MLP neurons of a small language model. Each row is named by its layer, matrix (up: input weights) and neuron, and shows model dimensions 32-127. Each number is 128 + 32 x the weight over its row's rms, rounded and kept within 0 to 255. Numbers have three digits each.
After each neuron's rows, "fires after" lists the tokens most often just before its 100 highest values on Wikipedia text that the model never trained on.

L12.up466:098149111108132135113128062191172104105100153101102143111054157113176083090165125105089103142131111175123103076124152182148155090089146134096148144155108216111076098147102135127112120124137135138101080117093090111083134106117082171193121094154189123113086112160120071192164053121101191122
fires after: " comp", " F", "F", " C", " f"

L10.up364:174105121160177180111136129149102089158126132157154114078093102103143101164138102168135083133125076130104116083148146163093105112141132110172207096148109109064135159132166114157073204081177176094139099140153135110078158146135071127089139129103148168131117103097122111176093116181088121160
fires after: ",", " |", " University", " t", " int"

L9.up67:092147095106113189141195131131125139172128154135112200119118079158118157119106148150131120116145134158107222113140142108128120145113131160145176169148110117130092163159118096168129129063112096160089093071065122145160131103134090072131197145101096138150125069056124126122168164087096128158
fires after: " ", ".", " m", " (", " is", "ak"

L5.up135:155152168168075107133103101104123158170144104141137094168128154083082143106142210190095191085136179101129111133142158107145188081058113156071112183116120182115089162151173101135134108131102175146102111123060086160120162138109071144197146106187146084173119164095183138122124124150122153114
fires after: " |", "|", " S", "-"

L10.up158:077137072096132111133086078098079156166125080102116137170113107181079163129137151123160185191163101128156153117122069151114159079109130141053134129179117162081132120145136164133207160148172110177196132138146144152089180102136119119192138161117118109147091103098126124152115167131138127135
fires after: "-", "==", " comp", "oc", "cc", "ri"

L9.up567:167085176094172148083120179105135148135161069154146185080120125144102125121101152135117114081156101125115105142156095066136072093142123145093138154142102100123053147164068055150130120170130191083159119135135163145126087156139147149165096152174134155132124182063136119087110173162133089103
fires after: " A", " I", "A", " T", " K"

L9.up90:163178137089111182180168137149174154155176116094159103102097149134211135132086204071113064144100119166050075116126142144139210115094084109115159090124096140103087141143199184124159141129150187119151122071086098169134183125148123149120173120132139138135153073129125143124138115143097174157
fires after: ",", " In", ".", "9"

L10.up357:162128141089088154095130131142130180177095126176106125171138124137125155146136108148121178231124083150105138162080128129110153112128122112137139124116109122080106139117152111127143182089096125118079113143159124191144132179096074112135161144179151125140129120105087121161159118132125088157
fires after: " c", " p", " D", " d", " R", " P"

L5.up709:092126134091142131134062093101072086099131082098129143098075077110136110137163168110161148135124082112106079105186100140090160147090131116100134106166117142104121213172161124124158153123175130076163095151142107121157153081125067210167126123210173089127117167070100143168180109083138138151
fires after: " O", "\\", " V", " Con", " U", " D"

L11.up748:064168118116132155121095124114149166137187105136138147147181123126149165086191103111128161145154094085118180066147121077153172119127105146211142115164116156107132139112168142161153127103074110118131145120104078152154140124103103098109142128137095146115065193135090139119158116211112117126
fires after: " l", " E", " le", " we", " Le", " se"

L10.up125:116195112093106137137137096123124044157147118154105091073138185140121110097108157097101196127121116122125119097049090075072175116167104091169139109063116144104136141131142113110107157131185172083103197157172131157071128151159113137196143112091118138144126150148137113138204161151067172130
fires after: " to", ",", " in", " known", " and", " ad"

L10.up179:132177081112163102156080171105084124137117151132128069153111158101111122154136152152125110127196127109124117069165119123116136130102144182118147085108110136130189137142122141129123226084129179153113194135135104099134137104131096112129129186103089127150155174040156157183143096102128104089
fires after: " the", " of", " (", "\n", " in", " at"

L10.up426:121121100083095177140181128154143148113206074129093119066101122156117164098124103081106075110127197125104156153185165078115116117121068118150118160057112179092123117159169118192167111163145085119122169186079134137142173140120163103136177132089069105151127025148123145135154145107055142136
fires after: ",", "–", " ."

L13.up118:127099100106125156162096146072121136153097124146168088101180139134162140139139147113096083115129089085145079072117116146139108133177098130180144119134105074111069148169142098178144117134086135148096125142153070130152149167089100152104060118115154195203094185167134113123112175104135113176
fires after: " T", " W", " n", " t", " h", " f"

L11.up32:176169142105165150114106115113078190130143115117106109095106160152113127182132186100098142161093120117150110092158085106073191107141123188123112061106099106086054154095155046185213120141155207137114115178141132143099133046095119172068094101175129085125124147069133074102149105131131139146
fires after: "m", " ex", " In", " an", " in"

L6.up24:155141118062162142176155151107139082164117131148117130062109159118186127111098178160121115168183110081149067092168150162150167170017144135170100094094103167186222104130140063123112162077121151136115109119109166131082127103091124158146166134132137140128117139070158120096120140153141108137
fires after: " in", " to", " during", " on", " the", " In"

L6.up745:122160160122122161134069090137156123197114162088115118196097069098151163136149161142109176167156056171095142066112125176102160109133136170111125086099103107119147125165131105072163140163214125170088160126103147157090213104137083159156130093148134137138113123098146117084113094130122176140
fires after: " comp", " O", "P", " P", " dep", " C"

L12.up475:113133146120116124153142149106061131148112126126102189168124140125140173163185123075113130156200114153145125127131097072116121132067117118137087109132108106129160127107112154127135098158094099134161098071086070114115164110111082134116098126196139116118133206067135157163056137145137064148
fires after: " ", " B", "ele", " m", " E", " T"

L10.up347:119138125063150120141199128125112121151115076122147108137144188172202143088105128080111114137112139119083113116115155123093161098141096141147145098115097103121131140145155096149123125132170153130062124162124100164039152165142122121111165134153132133128126157141140110116185149151105113128
fires after: " to", " w", " would", " could", " can"

L6.up759:100137142062108126108120136108105163144124116118140128092082084086164072105149147174026152152193098095106126089136127136146124165099096140129148074197108175138129165144109104138179129054123089116090092143138176123157188109089101169183113147161163140094140148108071158160103149139150162112
fires after: " O", " E", "E", " I", " N", " U"

L6.up494:124159129091089174145150109124143121144165090163100143166073136139163104115140182138116156153101126159099112032125118123097173095080121104109155071105130146110172123147207131137126142089127210124079086107084076134045147120160091191140149168127124143154129125110143132151154159182028170148
fires after: ",", "ebsite"

L5.up96:156130157085148097101108161079127169113135075071119105160175080111125158137055198121114128167197052084118108099098147153150159116104109133110158123068109132137148124152134115131110163148192157108121119103133169099105163154124138113186152156150132127120118075150085093155114145156143126115
fires after: " U", " E", " Fran", " O", " Car", " I"

L5.up317:083153172094184137210085098128082164086126152060135104079057128108118148122163111109138127160164042111113048084125149153110134046116115176106143122139118101106050139144046149181115153177136129131097155158171098139124175079131102151139124130107183139112103143131133137148125152127207166171
fires after: " Con", " E", " Al", " P", " Mon", " D"

L13.up257:116147097099160131090110107092136147129116090148105126127084068172142139138153104117129110126177094075122128173168167072172167110178100145132157128128118120146120126129114131096147170041054098162122094180147090119123141122171125098154115157164141123127119152160118175166102115154116079156
fires after: " B", " Bra", " b", " he", " e", " a"

L6.up372:131190104080094190177071162127126088149162134119120092079052131123182141112166146129119163042146106117135142101124161104133137125114109107130096100158126079114165115067192047175101093129160176102108184189166131146069147088130092157126156149102143161151132066093091128132146150136110134098
fires after: " ", " in", " int", "j"

L10.up359:164141096144116142095114115128110091183099101179143163189155113109160097137112171073123156163171166135161085087177190118060076142157118142165194190132097123138109140116100115113172091133130177102159115113160091100125175162149116148097125080078099118172125104149082138177131082139108080130
fires after: " |", "-", "ed", " w", "|"

L12.up219:115198171054081153168119133098118114148147086093115118092113104137169185193172109073147129141088121175110095127146116168110131059122098181113133106107115070129100111153153070162153184113091205068128116133098132072135164122112117194134152202146190143157074105112176115140108124151134117138
fires after: " a", " an", " in", " Phil"

L11.up334:154137131143108107158078121167170160124135090125120194116068135161111189092103145145149106097157104153144122135149154107148160132118093168090125106125099158142129124143147090125103141101156114147131074122095145117044115120183089188174189185224146157141072089113162099068104175132117149140
fires after: " M", " C", "A", " O", " c", " P"

L13.up190:128141156149164080195092129116091112136144117102089158076115081181148171119148116155129117180115053119137101125137097076184159073179095151209190113116117133117096115097156162133153196118108210128142098201190109097113159143170115128133176146117059129130101125129162149131096154157142119172
fires after: " b", " B", " ph", "il", " Ph", " sc"

L5.up208:095148132141134090131088165121166115127164128096155177097078095066207130090027197119111135103181124112119098094158136142130152095060121128051144096095118158096103194128160159095145178149139131122054130153115136097124094097104092176135138112148146130151127172093115106140154137117150126112
fires after: " U", " O", " N", " F", "em"

L9.up450:096155129146068150091119144109134154200145126170083122176107141181127136141133143117125077130100152131080144120111146139127219123084106134108121123100110139093152166183173108132110111088157148111091082097187045168146148126133072153127141139086103142174130106079144139189157160102066159137
fires after: ".", ").", "s"

L9.up100:180150096077144127095142110137097099108154110135058170047095155093159172083107115146105130076110105134101097141115143157131168130090122130096114106147112096152188124141164110146149135161102153102106196151065126095127193120155083164174161150178129126124108127113106144131146087118143158130
fires after: " in", " O", " (", " S", " ", " on"

L9.up365:083196127136107213115188121160146142127185147136145143113166102157138205094110145188108095088130132148062205146100127168128104140149095140117104166131106104150130088182157149118094147119089133101086059092145115170061128137087157183161117125114105115181106103180154117113175156141023185116
fires after: ".", " was", " |", " (", "0"

L9.up418:150176125085166153157140112096180129161113181116145124148055171093119117066173176150089119089129133170138104156115121161049159104082120129158138162135110168085172131138147122178147118141126184118149132159123139102076131131155105109074174177134149118129105043110185082154142128229061146094
fires after: " in"

L6.up332:162171161123136183147165037115183078126100129182141160131104132103137167117080101120102150133139143156129137103182124150133143168184129131179137139150082130124104153176088209107133148117132106110149041124187054155104185127127091099063159152089174167113130081115194141115126135137111123119
fires after: " s", " w", " t", " f", " m", " sp"

L11.up268:118178118138139146135072095125105042191120157148123134143142130159128112125102112126066170113207069128115107146153155101114098128095127183091129091160101179181124170113092151137157130114129143136133120115169101143106103081128163121069105152159137096163170143134175157146122092105109171134
fires after: "\\", "art", " |", "ar", "==", "-"

L11.up246:152146096149151166185149110128057099128124132161079091064055106073106113098178122096116130155111082167093104119144117093137132113153168145131139081104109104114137169115141104160084163119205122116191129175153093120068144148079073145097142154125073168160144145151158106126072091098126126162
fires after: ",", " and"

L12.up646:136095145138158155109188157090158123173180074141106142069061125064161181115129159114150096141088177108130093143134105089130114034112086123120138081093118162140096102157162073156123097130150158118075124158078147154161175126176112145106159120157083096170150068111101138089148168061107152147
fires after: ",", " J", " .", " did", " And", " N"

L9.up220:146140150118165159099078130149198164113139137061160142109116158157137130122164155100122139094150136102107091118091098102117196092093133189135140085142113112141098140126142096113132136050128164124112115134211125202095136094090097161162148127188153133094096161121197137131126156160143095115
fires after: "A", "C", "E", " O", " un", "F"

L12.up133:127147096182152166128111121168098106140139163163119170130148164193154181155137115186113199070125100136164149107118088109112141127084134128117122078143143137109133122112170105071119215188098145143184148090128108128100092102077186099121085167109133159152178134118095100135081093123125134089
fires after: " M", "S", " S", " Sup", "un", "re"

L12.up553:137104068140134135147165104127078141120169117206079074129101141145144136087157167156106093124111077125121075129180192117094190158113116168159180116189117101143095139070152116130114151138083146111118160182174074089172102121112108138072133120150159128171129100133170086147139101171088066146
fires after: " t", " T", "ed", " the", " int"

L5.up458:131143156106149176129123117158151142127122103118137214117107107100200114152134131119128152101108095103128159102159116139077175108145120193180142115102125142104112133184093139210135129140113109094070154090147086201117198081124063149122111145182119140111081199118163092107172161147155061063
fires after: " t", " c", " B", " T", " f"

L13.up220:123088109141150129155119126086146123152095112130143109229115131092160159136096143153149144166115112119128116084188130071083102112145107205181156151074084073084152195119093142182100157135111070104145079172113079108107139116152114102181175124211136172202106123173136125107111116160112123118
fires after: " f", " M", " F", " D", "W"

L5.up28:170175164075129131118148131132125135159156125112098130168121066155099125105200136092096153184218082110141111081091081136119180166076104139123140133090115110076166132178124049153230147099156145149160104137164201111138142131145114121185130126081168130152143086165108153170140068103124081146
fires after: " con", "fer", " comp", "on", " ass", "og"

L5.up440:090105130105071076095121161133162133141123105093080104086118103134096101138143148125098137119128100108113109075147095122170074131095106137095123122135113181124118155184189144119161150166190182077141093121121212189116094151156159147123153136164102143110123120098104114193112219089126111100
fires after: "A", "I", " I", " K", "E", "."

L13.up238:137132087146133150152083045084173122125112194090136186115101131150103164126152141125131119098169094165151133098141125179161184116085150186136150108166110194116138102135198109116119164123195136141186107135173147146085138148153083137126133154144114179158089091135138173078057108089160109114
fires after: " comp", " co", " dist", " dep", " O", " Dep"

L10.up238:150105065118122097142066109130095129121110119172129140114046154088142129138105159126137122123111132113136156139099127092104154109132122141162191090149127144110144088182089152111180117139128100156144115093121105124134150117143124120077139126146074153085094212098125141142124146177163101154
fires after: " T", " the", " L", " t", "L", "The"

L11.up229:099177140155146084132139081132110138097150118127156116160142081184160144120171134124076150103144134094086124101160134079105149182118108112124113095178114110101103141101112155106163121118105164121197070109192139114151173122156157132119118162184071164159105182171155109105095129134141117119
fires after: " It", "^{", "-", "|", "A"

L10.up299:136196113099107154170107148126083126140114148079102080161110140169118194135133179121177065099189163153109177147167074128125092056090105184178155129067126127132106121139145139133143200142120150184217170152129129162130160131112150054103115138099117116142099069088144147191076099093105117108
fires after: "b", " ob", "\\", " sub", "r", "p"

L13.up439:090158131164098145132119197088105159141093147163118138208102172088167071157127112204071089125121047108152132125168133161124149178086167130095167081180126147092194167158128180153106157114133150148139058125076147121066161136141106147123128172178108155100174131068189169170129142117094094086
fires after: " ", " |", " R", ";"

L5.up315:040156115143158134170078138155108121129138100161109125054118144113225090152147099143087119101148068072144096124141118141148128103107138148082137066158110116146068155152083125147139111124171158146088104155130149156114171077115100171126121176226131155150126190108092114115155108100172136096
fires after: "E", "I", "C", "S", "L", " N"

L12.up316:079134127132176167138181125125132129104099137154057145165118104125147213146106112072165100150182118132162114157110096150139157113099165165089129092135104142120131148152131176097073152131118122145160110144150117164127159107099117124061093122193142183131109153144152099146154130143159059114
fires after: " L", "qu", "R", "r", " R", " l"

L2.up138:161140142164141176169120143120123173089128117159155097189110084140126145113165141195137090068146136077141119106140126161115123153158135168123150134122107151169127167187115171130164131091109132120117091107112192150121130088102094114158146087136125114137145127130180157136093102104101111102
fires after: " |", ":", "|", " the", ";"

L10.up620:121162153126176101141119112156110157182155108202117215196119185118116116166129145112181136101076096154150083165122080090060136096120115138090105144144106125122163177144128164104121183155100206136154067169073064153081079082128131159061168160172126123186108164059175099133133103157108085127
fires after: " m", "M", " M", " s", "p"

L12.up124:134122117194129164129089111067084140090080127138112111117119139131192112102151160114129089127086121171117111102130049102122114155066103189161179155169109100147129117125119136137127195110144164183168121134165133133100149097083093157135175106138086143121117071121156194121090151115095113140
fires after: " B", " b", "B", " D", "F", " F"

L5.up697:133138116105141156175127116153121091145174182141115166116078188117130132159158165153081137116130154164134120099111143104120144047139103167126145119129112100177151229123165072172130086119172193105136124175147057124129162147181067137146151124160133093202127129105123137134151116122137124157
fires after: " s", " p", " ex", " cont", " d", " int"

L12.up165:128130154154147157122157073133156096124097105159105189192142143105180183131103120137034099093100202104159131090141101133131140130147120151121108172135112168123126146118160171166132154111120164133186073154151095140101141091097131127104188085177122141116121078130175167117057106160097104143
fires after: " w", "w", " f", "if", "ve"

L6.up104:148117185166129143137110090124110132154154076148116125072090169141160129089130109170128141108168081123117178138099097152097132078115118132176125123126113186065141166149155164119089126098105156134093170149143151152115141153208073101128108108107170136196133094029182147068154174097098122170
fires after: " S", " K", "as", " P", " V", " J"

L5.up280:139126112119112186158118136195138132156128149169102085096108136133150139132127108108116121115183079126130177113137173153121063090126103151120154163120116156090106176188160145112126124180113200114084183064047085162108156129214141155153099137147117129196120124099137128094138153118105113149
fires after: " K", " S", " M", "yl", "h"

L5.up482:172197134112118150157147081168100081137160074117136131161112111076126169132169159145138125090173101144153108060146154115094135102060139148122152113142111192125146176123155127181124133099084184107064131118123102117108139105079075150110158091117165150136111093088198145110169065126146151115
fires after: " f", " p", " l"

L5.up134:099125161128157118093114163111151174100144040151120161073137118090181105146108166173063135094154111117120137110065107129144162100099114122108087129140118126202168187129166099140130140165163190069093139156123233144129125159108165105182134109110157123130121113091124123134106121112122123142
fires after: " I", " O", " In", " U", "ut", " At"

L11.up450:083128148128141151156115117055163076157157127087112116168099057092130162117113113152093125176192137113102113096157079165166126101139113177141167107123095189107119153191122167078167127086167101109106155161154135156142175086118159150144143163179126085127143086127206106134146137151123172132
fires after: " g", " G", "l", " R", "r", " r"

L13.up53:148166084150137134185162085108126067155157159092163074121137178107119147116131113125140143169181082158122103077163089155135167103125124159093169112097113180103101161141138090157106130165123172071157128113137079137087153119133115161078106107109141165186118112110147145104078074105123129092
fires after: " P", " p", " f", " M", " Sp"

L6.up694:096112130059143088084105153072119170126168076113137139130155169151133126125077113118097148140142095111102112069133136116161147089035130158101132081169091159102105164141116210126200206116161165105133134157152124171090126106129148152176157143171098168110123128112104130121073159135120150075
fires after: "E", "A", "I", " U", " I", "eral"

L12.up120:142124121081167199155139121143143101158070155133133094143157172105150147090131116129100104122148134107124119137074147115078176069120110174121207116137095141104076162118117194116125195145077127093109163109119097145111174084147104131089108132171146177197117149142182090129188102140105117102
fires after: " M", " p", " f", " to", " F", " V"

L12.up178:099148192109091162170109076059088144134139137116120122140121150096160162070143106144119129141202119114133143120105081098095182062125143134142072166126121119135116134144125162136099179128085105146150159147131187161108108158119105165118150144163077164100051107091149143104156156148111103105
fires after: " b", " f", "b", " B", " dep", " g"

L10.up601:156137150120078118190129149165108094186111109160124165055067147117215133060152126143057109110104073127077116074154137045109174095089120124184135107120108140109127183095173098160130114187169140141121168161115128152097118125125070116146122136092177110158112162101186120123143135146090146117
fires after: " ", " to", " t", " would"

L5.up642:113159067082097132130117095160124098153164112138089156175109214174100144140145098136107080073108129194144160134117105131047116109109140174197128124157104095109137077136198113147153139179124167154185087185130117154125197136147112176115100119122144121166134078123184134131070164113071132201
fires after: " s", " d", " p", " b", " c"

L6.up576:124194147101159161182110111167063116192205154120078179141083170150126128153135154080082116133166099108143089138156138136076192044111129149128105137110099077120137166102114083204135114140157143111141141129096088113050142138142152126091177105113144215136103063133096139145134145210140126092
fires after: " in", " In"

L12.up374:142203157090140170039126088155183119123113138146157100146130115053210151122114135123105126182090135130109130134179120098121133122096076162096139106167087162105122105152138217108068121129124126102137121094162136206094174095101126142094114115170139178135126116148156148139100114092171106143
fires after: " L", " M", " l", "F", " F", "m"

L9.up128:067130154130183119093062149168068111127121124138151134183157165141128144095120129167090119123172164085080134052123093083172100140088109122124159152218127163077109101180127110093155142099149147083165089154129167153131133118144117132177083172134039145078092165102106109192083141163155096092
fires after: " ra", "A", "2", "^{", "TA", " A"

L9.up315:110154097094163157160061096097121094144147143124105100126091184111141134142110112133143093124125112090102101092134179170126156147111124117177123110082093110139180170182122124124118146159166150172086151135160083172048101130137057144061103144114124183158131150147111163096176120137087124096
fires after: " f", " to", " in", " ", " d", ","

L13.up383:126144095076096160113116089111128119130151138095119154206142122110118120139103167070090161116142070157054071140102155082143094114125111157157157134216092136123112115113117156188151099146115167116150152046198122134131114058138158147192064163119144164123125121142154175153109136123113151098
fires after: " f", " M", " F", " an"

L11.up540:125155090126109164136162136121103122109165118184110085107071135142121103082166213108076113166074131138126071136131130101143146124128091131136126117085106119152140133132171111184114158151117152123098143143034105147118090169172140172101167152076146156169166117115116129176155090140084145187
fires after: " in", ",", "os", "ug", " Is", " In"

L5.up23:094169129122119124101111082102141103136151124102138088186140083145149134053175134124138199150174078185132165119099097162090204142117135156086124120105127127147162122138115168136138141104118117152117140144121141118117172133102085173120122077105166146192121089140156132157167058136124112214
fires after: " v", " comp", " p"

L10.up80:174112091124112162144084067059132156211097170077121148170088108135171155160121104153120155146092068074118122186087129116137115118135127137119114140095103106126056145120102146124134117119090142167095140095150087206103202142092101086110154124161192133181054166119199091138172147141099165138
fires after: "C", " P", " p", " C", " V", " G"

L4.up616:103119104153094178123137166124104059163153121105120124122091161209173177143171178144038135133148096131139085142124121118096139180127126149147140120151117195151109110158092126135124135091112124184157083092165160142138110109135110128124137213142115116146119095036094089102104158124090136143
fires after: " ", ".", " (", "0", "195"

L13.up356:160135096104091074157163105162088073126128108154088196066122150089121125124131128145107051101068106135085107120142124101112171148072122181194206151146122163108159100111156100133158162098119156142088147170085113133178137083112116137104124110134132194103090132103171152155136119158153105184
fires after: " D", " d", " T", " t", " s", "D"

L10.up372:105195128148128110121087083163068073160086148111151090188094153126139137118115153146136153118113086168114116091157161117136129084131086104139133068135093171124115178197086142158207131133141147101152118091101101183075177072185081115138111156138156078136122101162181122147115107144120138159
fires after: "-", "\n", "|", ")\n", "=="

L12.up310:112139181147105166088174064131152118166126138160168144082157114088149131137139108149107139118156130159146143130151109143111148066143125129144128146039127192120109174205153124110129090103111115108079112109066103200145156071136132147106144161163130028160141119092102103105151137158120165128
fires after: " |", " R", "w", " G", " H"

L11.up375:124165068135153161131142148116143076148095092150083207132098103164144129107160139139101104138111099206158213149165074105116100157088075184141142136137118112182109132123154131116164123111108117195073147078095096077129142086169132097117144156144095131135091147075211114107116142137116109117
fires after: " m", " t", " T", "em", "T", " M"

L11.up722:096145107151154129107163132132118146148120151116118151189109091116142124134103109110134112119196115156103151012098156175180186158087162161162136128092118129150098158116161119105110092080150085127090131127083148162101182151134145138127187112168055112110087133100160128170150170126123096139
fires after: "l", " R", " O", " Bel", "ro", " prom"

L5.up104:136112143119136118103156141139067122163132127116088122146162070109134130205114145144113118131177117152136090120099121158157139111133115151103140093112116150210126123132101150124138092099161161081111112161088176127128154049093098100176147160164106163157130141120117123133164129142155143100
fires after: " R", " N", " J", " I", " O", " D"

L13.up6:128148109119161173129099086147105089102129089155095185141134147162211157166121159149119107091108188126171106132138105124100128130079143193127156174096115139072095109154097165168100181089131145139133073093148073166062114134195126094128118106120118150141101134125134125107088141090073112056
fires after: " M", " f", " m", "e", "-", " w"

L10.up212:070183132127091148180120103179138144117137126125088155152076121088137157141122097106130184077062166172102149142120105123143114033100078165114117091095116146105149142116130188148103192162083117141108147092178104182067159095110151131086156150185186080175124049131167069114096090118097162127
fires after: "av", "p", " ob", "m"

L13.up417:151160149098149107142113113161101154142181119155116192117117144166114175163101152172173127149166093132081147153078141104113149126129118130090153149190086106085103126133111124092104193131114149147162029147130087130096153122189182126179115119155152120167127167094172148021066070151089145112
fires after: " m", " M", "re", "ult", "m"

L11.up541:139161105147167160120109101108042108185116163098135158117135150134119152115180113117158085149191091116095132122117149124102164086103127170151096158113125175167139114125121104162150172153172120183130091153155119174082128076083153133127140151134095059133137124151136121166087122118177130090
fires after: "-", " un", "\\", "^{", " Un", " O"

L13.up719:129145108161130180187146094159075064206114160145115091114122149229161108183197144154106086101128109112157111124103156133093173149113070140153149134133106157172089158187102123168120101131103141085132098107151142139131152104169096137080147184150147126148070081098127106112157111152154085109
fires after: " ", " (", "17", "15"

L13.up529:133114115190107166151161165105095073173138066109151156106125199135189192156110159094119131108132126154107101079089104131085154086084104138119130099113107084087087160154094136148167128129109116156119166172143090185129094088117070189111121083158167132166149132111135153116105084067176178069
fires after: " f", " ", " M", " m", " F"

L6.up497:097126188090137151092103159088134140141163146115108124081079090119155116130061182105092127095101081075103161143114130098123111133058085124112142094138111146116108151137135134126137203118109159087079167115100157136130134110155151168152125162152097138136138142145134129113131199099109120143
fires after: "A", " I", " one", " U"

L9.up248:114163095070115159100088092135151082168102132154099115109054121113145166144105197141146144167170058187098091086127153152118179159121104109136152106155111152164180138124103130136138166128170121112125134152155170142076137113164149205104147198171108151110123138112175130142130158124166112192
fires after: " in", " of", " the", "18"

L9.up53:061101165119128085147179142162106157169135104121118191130086058143148114126135154093109117156143172211110142108103113102102174086062148132140141116074110179068107092182159118096183112156171200092158067109113068125148129132163097160060113123123082140158145095149133109109075177167119117169
fires after: ".", "h", "P", " Wh", " B"

L6.up476:084158101092184184101091087134124126184143139126149115180148092169121140173163120140126119213126091136153123107128133127093128148125126121145158112146131124122112093128137119148119123095122107164090128131109130093126157106127142132155145140143098136115109099132102136175155120206123079107
fires after: " l", " se", " bro", " Le", " e", " wh"

L5.up656:119179148107192179121101142108105164067081126180171159183147138092139094176132120188094130101121129113117175078138149183161116096131123128113160106118101178147124189187093139125173148107121048122126094097095122110090176095104135122175150137186138123128122076112163142128107058116100102118
fires after: " |", "-", ")\n", "|", " •", "\n"

L10.up478:111153119147148166124091094151109145125153104127169088171124084128137114126157210148161164171110125178122113063122160148078179135110140161154127118128104137112122131170134134109148101135100129085141057135121080173134168155150071148100176093108131132135106153143138136174130117143093138150
fires after: " |", "-", "\n", "|", " S", "R"

L11.up315:128168123121163083108136120130134105111170115138181158100117106141103105104112177137118069166152083185121145115156170182129149089079115151197185154093134136096133160174127102112162139128105136104165102155146126138068165128121129136097127107107075126151137137143139100141134035171141083133
fires after: "-", "|", " |"

L12.up632:099096154117098065127128095091086152161147101084168137172120131136138141156149145112134139138130077091056155048200114113115130133163127174139193162144090169102136116157060103194143131149178115076162128135141096129133151083107071155173099117136141117133084078111170148109101119133133114144
fires after: " c", " G", " f", " C", " e", " F"